config.yaml
vocab_size: 1336
activation: "squared_relu"
norm: "rmsnorm"
lr_head: 0.00842
train_tokens: 148800000
dataset: "wikipedia_en"
MLP neurons of a small language model. Each row is named by its layer, matrix (up: input weights; down: output weights) and neuron, and shows model dimensions 0-191. Each number is 128 + 32 x the weight over its row's rms, rounded and kept within 0 to 255. Numbers have three digits each.
After each neuron's rows, "fires after" lists the tokens most often just before its 100 highest values on Wikipedia text that the model never trained on; "fires before" lists the tokens most often just after its 100 highest values on Wikipedia text that the model never trained on. A number after a token or word is its count.

L4.up592:141117137073195132130131120102100141139158109067090109146100155070093145085131135091088125168093156152081091150139088174111147102134139127193146162063081065127120113149108080134133129081136139185169146122154128113132155160173084137148223109132142118068102141129183187095124124114130180125044098049114092151180150109169142155114156142115100066167119139100131119089123071114083055059147164121189138159153135135133121105140129125163130143178128118138157086097141077134145109095156092152136093139154103105165152096140108165101106069076107132146132136105150165136139176091089147100
L4.down592:130163108103074128149078107167079121130126090107161148123195111105044114143157120125171088142113163127142200137165179069134083125146139173087108125205150110122121180105156130201111104142099166088128121100169072141123130091133136127127121164146105092111065131119153098114122101155033136121153148187118079130137138117084096123144158127097192158047129132129115106158108155142183123185119090149112170162165129130118195124141085120136121089112131098154134107090119171095140125171100149167111083174172096154080074120097153138145088127129070167129129127109065093126185172117162143132
fires after: " D" 26, ")" 14, " |" 9, " d" 7, " do" 7
fires before: "-" 13, "S" 12, " to" 10, "p" 8, "ign" 8, " not" 5

L2.up102:094064124152123130184117091089103109129128172037147154096127100010150166097128161157095144126094118104145116098128160175099161096177122126159057121138083116134194114154142087108097161152120129174190134142108184100162166124139148109137162128168169099111127142138143117130148145143115188079093130127103157148124120118140132128195111081134161094104121117116162134107151117123112095096111111141150062098115131118142108149170087138104107131090098144148087119082081106130124187126149154089175108026130134087153145103121212176122108120072097048146139155110127137146112164138056157130
L2.down102:138136163134120085128104153119182124038203112153125161069133085188138106124045154178091126109084112061128162167126070098135109222125085147105135123146126165111075134157119081124123114104204148181132176176142116100092128111104144132108121135143144115197183060148142121137159077066134168091100198129155140129115144095164115107163163186108108128161160113179097145100115149128113075159089114064082097130160157127077111187173132140130170118131103123121113110089146158094160119128145106157137165095154174094149123118141120130087137146116104123126129100114103199133130143164145131125
fires after: "1" 13, "0" 10, "2" 8, "3" 8, "9" 7, "6" 5
fires before: "\n" 30, " |" 30, "\n\n" 15, " was" 6, " is" 4

L4.up435:111126120123123146135117115113136120148154167152167161130118099101120091078140173070127126113173107056137104104176104112146121105137160178176107103101089108207142123152094123146156085062151112116144141110178138113151122164163146098122127155138095132182145204128085145102180102141117149112111122086069116131109134120091145108150075071120172112093121168148178100129129172143149148067145200057069122078126194149174140123150146144074100086124131156086158139106107070178116175133141148074143138132149132153099117145183173126135163115083079103075057119069126116103115201115109191119
L4.down435:159103123160133119170162170107185152112112168098070187172137123136150158168089189105094141109075168198131164178157103181148163136153112160113171182085116113143119150113108104076115128114143174175151102147191116141169091111141120133125125116080137210077138103144108155121081106110155100146129090132158090138114103136112105113151177191161126113151134087177140138074159135149083144114112098114184137172115094164138111100186195162109090134164141105090169133116131134171052133108190132179176110101082076132144156100179114121127090132155131088173135186109160155122136156137170088094
fires after: " an" 40, " con" 13, " was" 13, " An" 4, " Con" 4, "on" 4
fires before: "oun" 22, "orn" 14, "ual" 5, "ect" 5, "ent" 5

L2.up583:093087081143057198141116139142157071148151114113181124126135126038096141161173137123090141088117100079092091125135181152112125119205135132158147150137059132180151144160115093147073142105144113198183140078118205141081134177158123047147135114122129118132110165140129170143142156121147132126101124130115063169135110167114117112156120143167174068149133102117112113127141149181107145131158107085156074058150109136123101173131156118143129147144131139119146177124106124127122099102143121122196128068198159122201088122139197159162161150132087110088088116087150141146109137079157158110
L2.down583:158128080139064112113107123134099080140167080208124176145094120130150130198125175109079164124095121123171087090090156118142153130150126120102103142109174138147060091129224144191079127127127125105130116096103162145213134106124098106104117128122133195117189126146119122156121193120125086116091138081153142149144129202165148119126122152165082089199115173123082086148129128134101133167165179136210159118095128097087114115125132126144145150085119185123129100154113108114192154141153178147120094103180068125134137097159156119068148079112123173083133109156159123097163121116091154152
fires after: " He" 25, " he" 17, " and" 6, "e" 4, " who" 4, ")" 4
fires before: " a" 24, " the" 11, " b" 10, " an" 5

L6.up225:107116148126078203127157162139181092144102142107121141150086114059157147102093154122092195119088147153102113127146137086131129153147151149135114150117154145114135163124086106136111118131092164182218147150146173137083142176117170162110164142108119026124127152162180189139188089126155136046105119142119201138156172114125110105109109174159164170143099140088148134144135098121165142110093133100115073090088131103128142107130122125189044100121070143116102143138152065126110104104146083139099114129158078100148122162122108124144112080087084103136139091068102178142090147051135176132
L6.down225:087145107132156154180141124149168129150170138097141091206121067198102119192138115175150099129100092111112178102090130141082126061138098131098074130105075080197141131201132161155115132144097154134082123058133115117139131177133134114144109180142098123127131071159085073084102075141123122201186144134126117079065112180047127167143170135127129103115139164109123125128116143186171155138069170105140155177102131192086095166108122158143131143125183156165151155133089157110084108189157143129116128105155150156113119107113152164090122086167119129104188118160140139110104128129144109129
fires after: " |" 53, "|" 24, "′" 7, "5" 4, ")" 4
fires before: "|" 77, "″" 12, "-" 5

L6.up37:153115154150185173135085051138100088123131130123169143084163097128126095157124140178145160122141092198114152031133183162137163118151123134162117102156166152137111133116168158162132179062153130188148104165156094093137086150154106114179120097144070089149138167116118168080122146163137161113137158128089068086169130137109113111121148160096173137131102126100116140113115125135144158117131117101109090090164114116136073146095104108100089085128073126135075147134110083168105048065127118147124147112193072113116129160160142089123164108142115083155159077067110183189043109150139105091
L6.down37:110108087125110113100110121086102137204086161098143133166142165175139094179111148111165127124082089108128102185060132132116110095144115134110167109091095147100139138134114134144149109134112112105138179079120167059126156152177110143109161151165199133136133090100161058093113156163176154076144123197119137116073123129126222140059066129144152106093127135120132128084113082174190092105099107155142121090121099164088160150104137148155128179161129119154118139150151098183112158095122082097156158171055185110147084108109131197144128070167140082126108138112135173167113161142089114179
fires after: "t" 13, "p" 11, " T" 10, " t" 7, "x" 5, "em" 5
fires before: "hn" 19, "ts" 7, "es" 7, "ut" 6, "ial" 6, "ograp" 6

L4.up206:175147077179117147123170105108113136126119133151106113132187074114172111090146149104096169116124084161116140092108143165102112184111082046180185159130079135155156085139101132088136105079064111169146192119090136116132155157207130121132126062177122127122111104165113159143164143132159095159132120156107055192163111071148140150120090155079100107135077118074146090149135091117125055169146084139103067125110104125198113124173094084108122109133147113097147105118082098137074092157149081076095050137135185188121152144144111136132108101149136108162121129149105098131129129147150164136
L4.down206:136111139155163113092126140106182099099178103108158171153103099094113071142085172202142086149147181108133101113123079135192139142124157114127088131127145077131018171124114175150138169119163180123138112155097134144075108082108134116137125153111101160083181133198173150177160117155159189115093107055110149085162150129134138096174169143128156138198111135122098119099140212089108150119163168136170161129104103181145153135118134158070160120146130118167114103169145112199152133147160159189167089081090099133168124146141123149077152155086140112068125146141116146142149160104142124111
fires after: "1" 18, "3" 17, "6" 8, "31" 5, " E" 5, "5" 4
fires before: " " 49, " (" 5

L6.up627:169102139137130138170128092154120160164112182071144117094106135136162114096133159175130159109101090155095128085098133113168113127114148160145120099141129144105111089112137077094070185137169126216132119163159110174084104140158089112108108097127089116140140177082125119104143169137109156096138155153113068113185098117018122199163148150098140155137098127084156117068080095158153107123103125148120083124114126092140154158106088136129100120173056121146114136109107136117179128131183098189185156141145132180084121125114215146119188164122134091121121171096084093204081117138178168103
L6.down627:177110096100114106139143154129155099134096161121122091097144100116129114136165131068136088113138166115130137138081152112110111093056128124138122156139110088163147171159067116133158155132169138081140111164105070166102190143139111112178114119126166115100073138022130093139180086128175161108134105090113153082120147151154122132137173094110071135102104118093147115149134137168193134103091042180087050167116140142100086083130118112154085124150164121130149065100142116107122090095102087169158123117118148202151110126130125183086124112064172142137130093172166167060070145088085091148
fires after: " t" 16, " s" 12, " Sp" 10, " a" 7, "R" 6, " T" 6
fires before: "ial" 20, "hn" 16, "p" 6, "ul" 4, "s" 4, "ber" 4

L4.up202:116129155080183135118063135182082079120146108136123079099140134068147130127084136102060124110135069136163144122122137140056157132113144142163090085142117116103138156129134073092128166081164086150137152163131090123127140104165094161130157157133139114122043139141127116150117123165144116116113120128157137114132071136149105114099092099133176048143100092111103094152123156135110050103226170082158142104124144133097129127168118131078093124121113119171177080149181113209127180156083090153195127104232156138153102157101141120152129115128129114130108145153151154212069130138147144161
L4.down202:121081079152157199129098180129176102154171119091091126163082107148126126086126128124118162120137107119166091134098093109190068160122129167124119154129133114136125155130103096106138069154086165168121119098126174158142071130146095135133124071137114107120113108133146152119139085087147165095110109170112154172107158043127095086146195172070125102105165161196184094139167120126087057148128124078176135127107160091081141071141139173128117116115135084149145122163087218126163110092114149148079125146062041166124155183128123153078108132121109167125123127121132152143151168071162148094
fires after: "\n\n" 34, " H" 9, "ow" 8, "\n" 7, " F" 6
fires before: " " 29, " the" 14, "ever" 9, "," 8

L4.up765:162127105100166150171094088142099125164111114110121125121125144143111119063150119100133134073191129101170137099104091187087094105124136097187102131142089111105138113114104151069075102086157116162134117101066108059109078143116114127116126150147126161149139146154167168093154151224050155096142145143132124134166109210065138170156168138196159128090080070190142079143132138171195122133119116060119066122090131139121140156170118117164098093131165143146116198128102107175131126149090103149146133128148146075079111167106087143181146128135160068120138160100132147160094131128146170150
L4.down765:148129137185109146152081198112139076158141069108115125140183099112142083081140120174157146108110146054174149101115141138179110107094066074095129085131144135109025080058124158104163141142162139121118150078121126109111169144142107159141114117150155086155111143090136124135146064147173101137145134194146095161151067134104102116113151138141206139187103134133081061099169124173109131179085113110119133098120114148116110129139134105162178123130153093081130152110165151135154173134093082138146118106107133121100131155120163149193186125093115150114147137094113115091052220090103149111
fires after: " in" 25, "In" 25, " In" 23, " Re" 11, " ab" 4
fires before: "2" 26, "1" 20, "ase" 8, "g" 4, "arly" 4, " to" 4

L4.up497:145131119172133175093077104127066134039145158094141179144120117048154080160105133120124157126114079171094118090118094165100166179079112146162171211091110174130190064129157109148107141116127102151129141101108092068110178135185120140182180107134148123146138097157144105178123182137128142130094142156104105116144078089131162183152077090129117068117082165119156118119143120132135105145111157131154101107106129158151126089176102113144155120144112099097093152137149148153057126124100009116164103108144160165091104152126136121107101130126108102206147154147091096108143162124171170126
L4.down497:152109074116157137073119132103189114151162115107055128130132116110094091087158116163061119178141067142094126183162116119089158120165169126129091117117200129109122126095084090147072218091079156196136108123140100174122135139065118173134112144153101093101124128156077132136174144093165118079136168153172126112131138099085138146099142171132103118166160112142123131151152155107120125177152161075141158151101186151151153161112081113117167109107143098090139146027179182104132100097154150137155162126173140106112122137149071106174148140077062182125160087139110181141127097121107166116
fires after: "O" 22, "4" 8, "1" 7, "8" 6, "5" 5, "7" 5
fires before: " " 57

L2.up663:080144146124203139132135114170191064185110102103147139079114187003125070095101116140095131102113105144159126132191110175125142085148109131146099082121151076133136145080122105135114165093099145174129109141132155108135127173131127086122169137101131086118115084120123147101110119113111168104156157130085116166154170092097128166111126129116167124101132109091123176098135065123089159143107171112054084090101103135113142140132142159126156114122044165129097125071096057086098130088144178080134098124161118098160127189129136160091118136091081095110083113080119088179143113079127184109
L2.down663:122145083125144163099101123101179150128106174154090154190128119137086150119131090121141079163101131127231113192056088163075131149164137126115086126136124206138158135137167115135137087183113089099071117097156094135142147120177176110188158128154148129159128130167102137139173162162108082139141123164175103167116089186110124139142158110158146093104115085135104081034111113170081066158131146136162166087122158088104123143134142123122110125142079133172128129095118140176134160113113070139099061096121140083031146157121130127105125103124109144197151082167130146106169147100155105147
fires after: " |" 33, ")" 16, "uc" 5, " Re" 4
fires before: "=" 29, "===" 13, "|" 8, "==" 8, "In" 7, "M" 4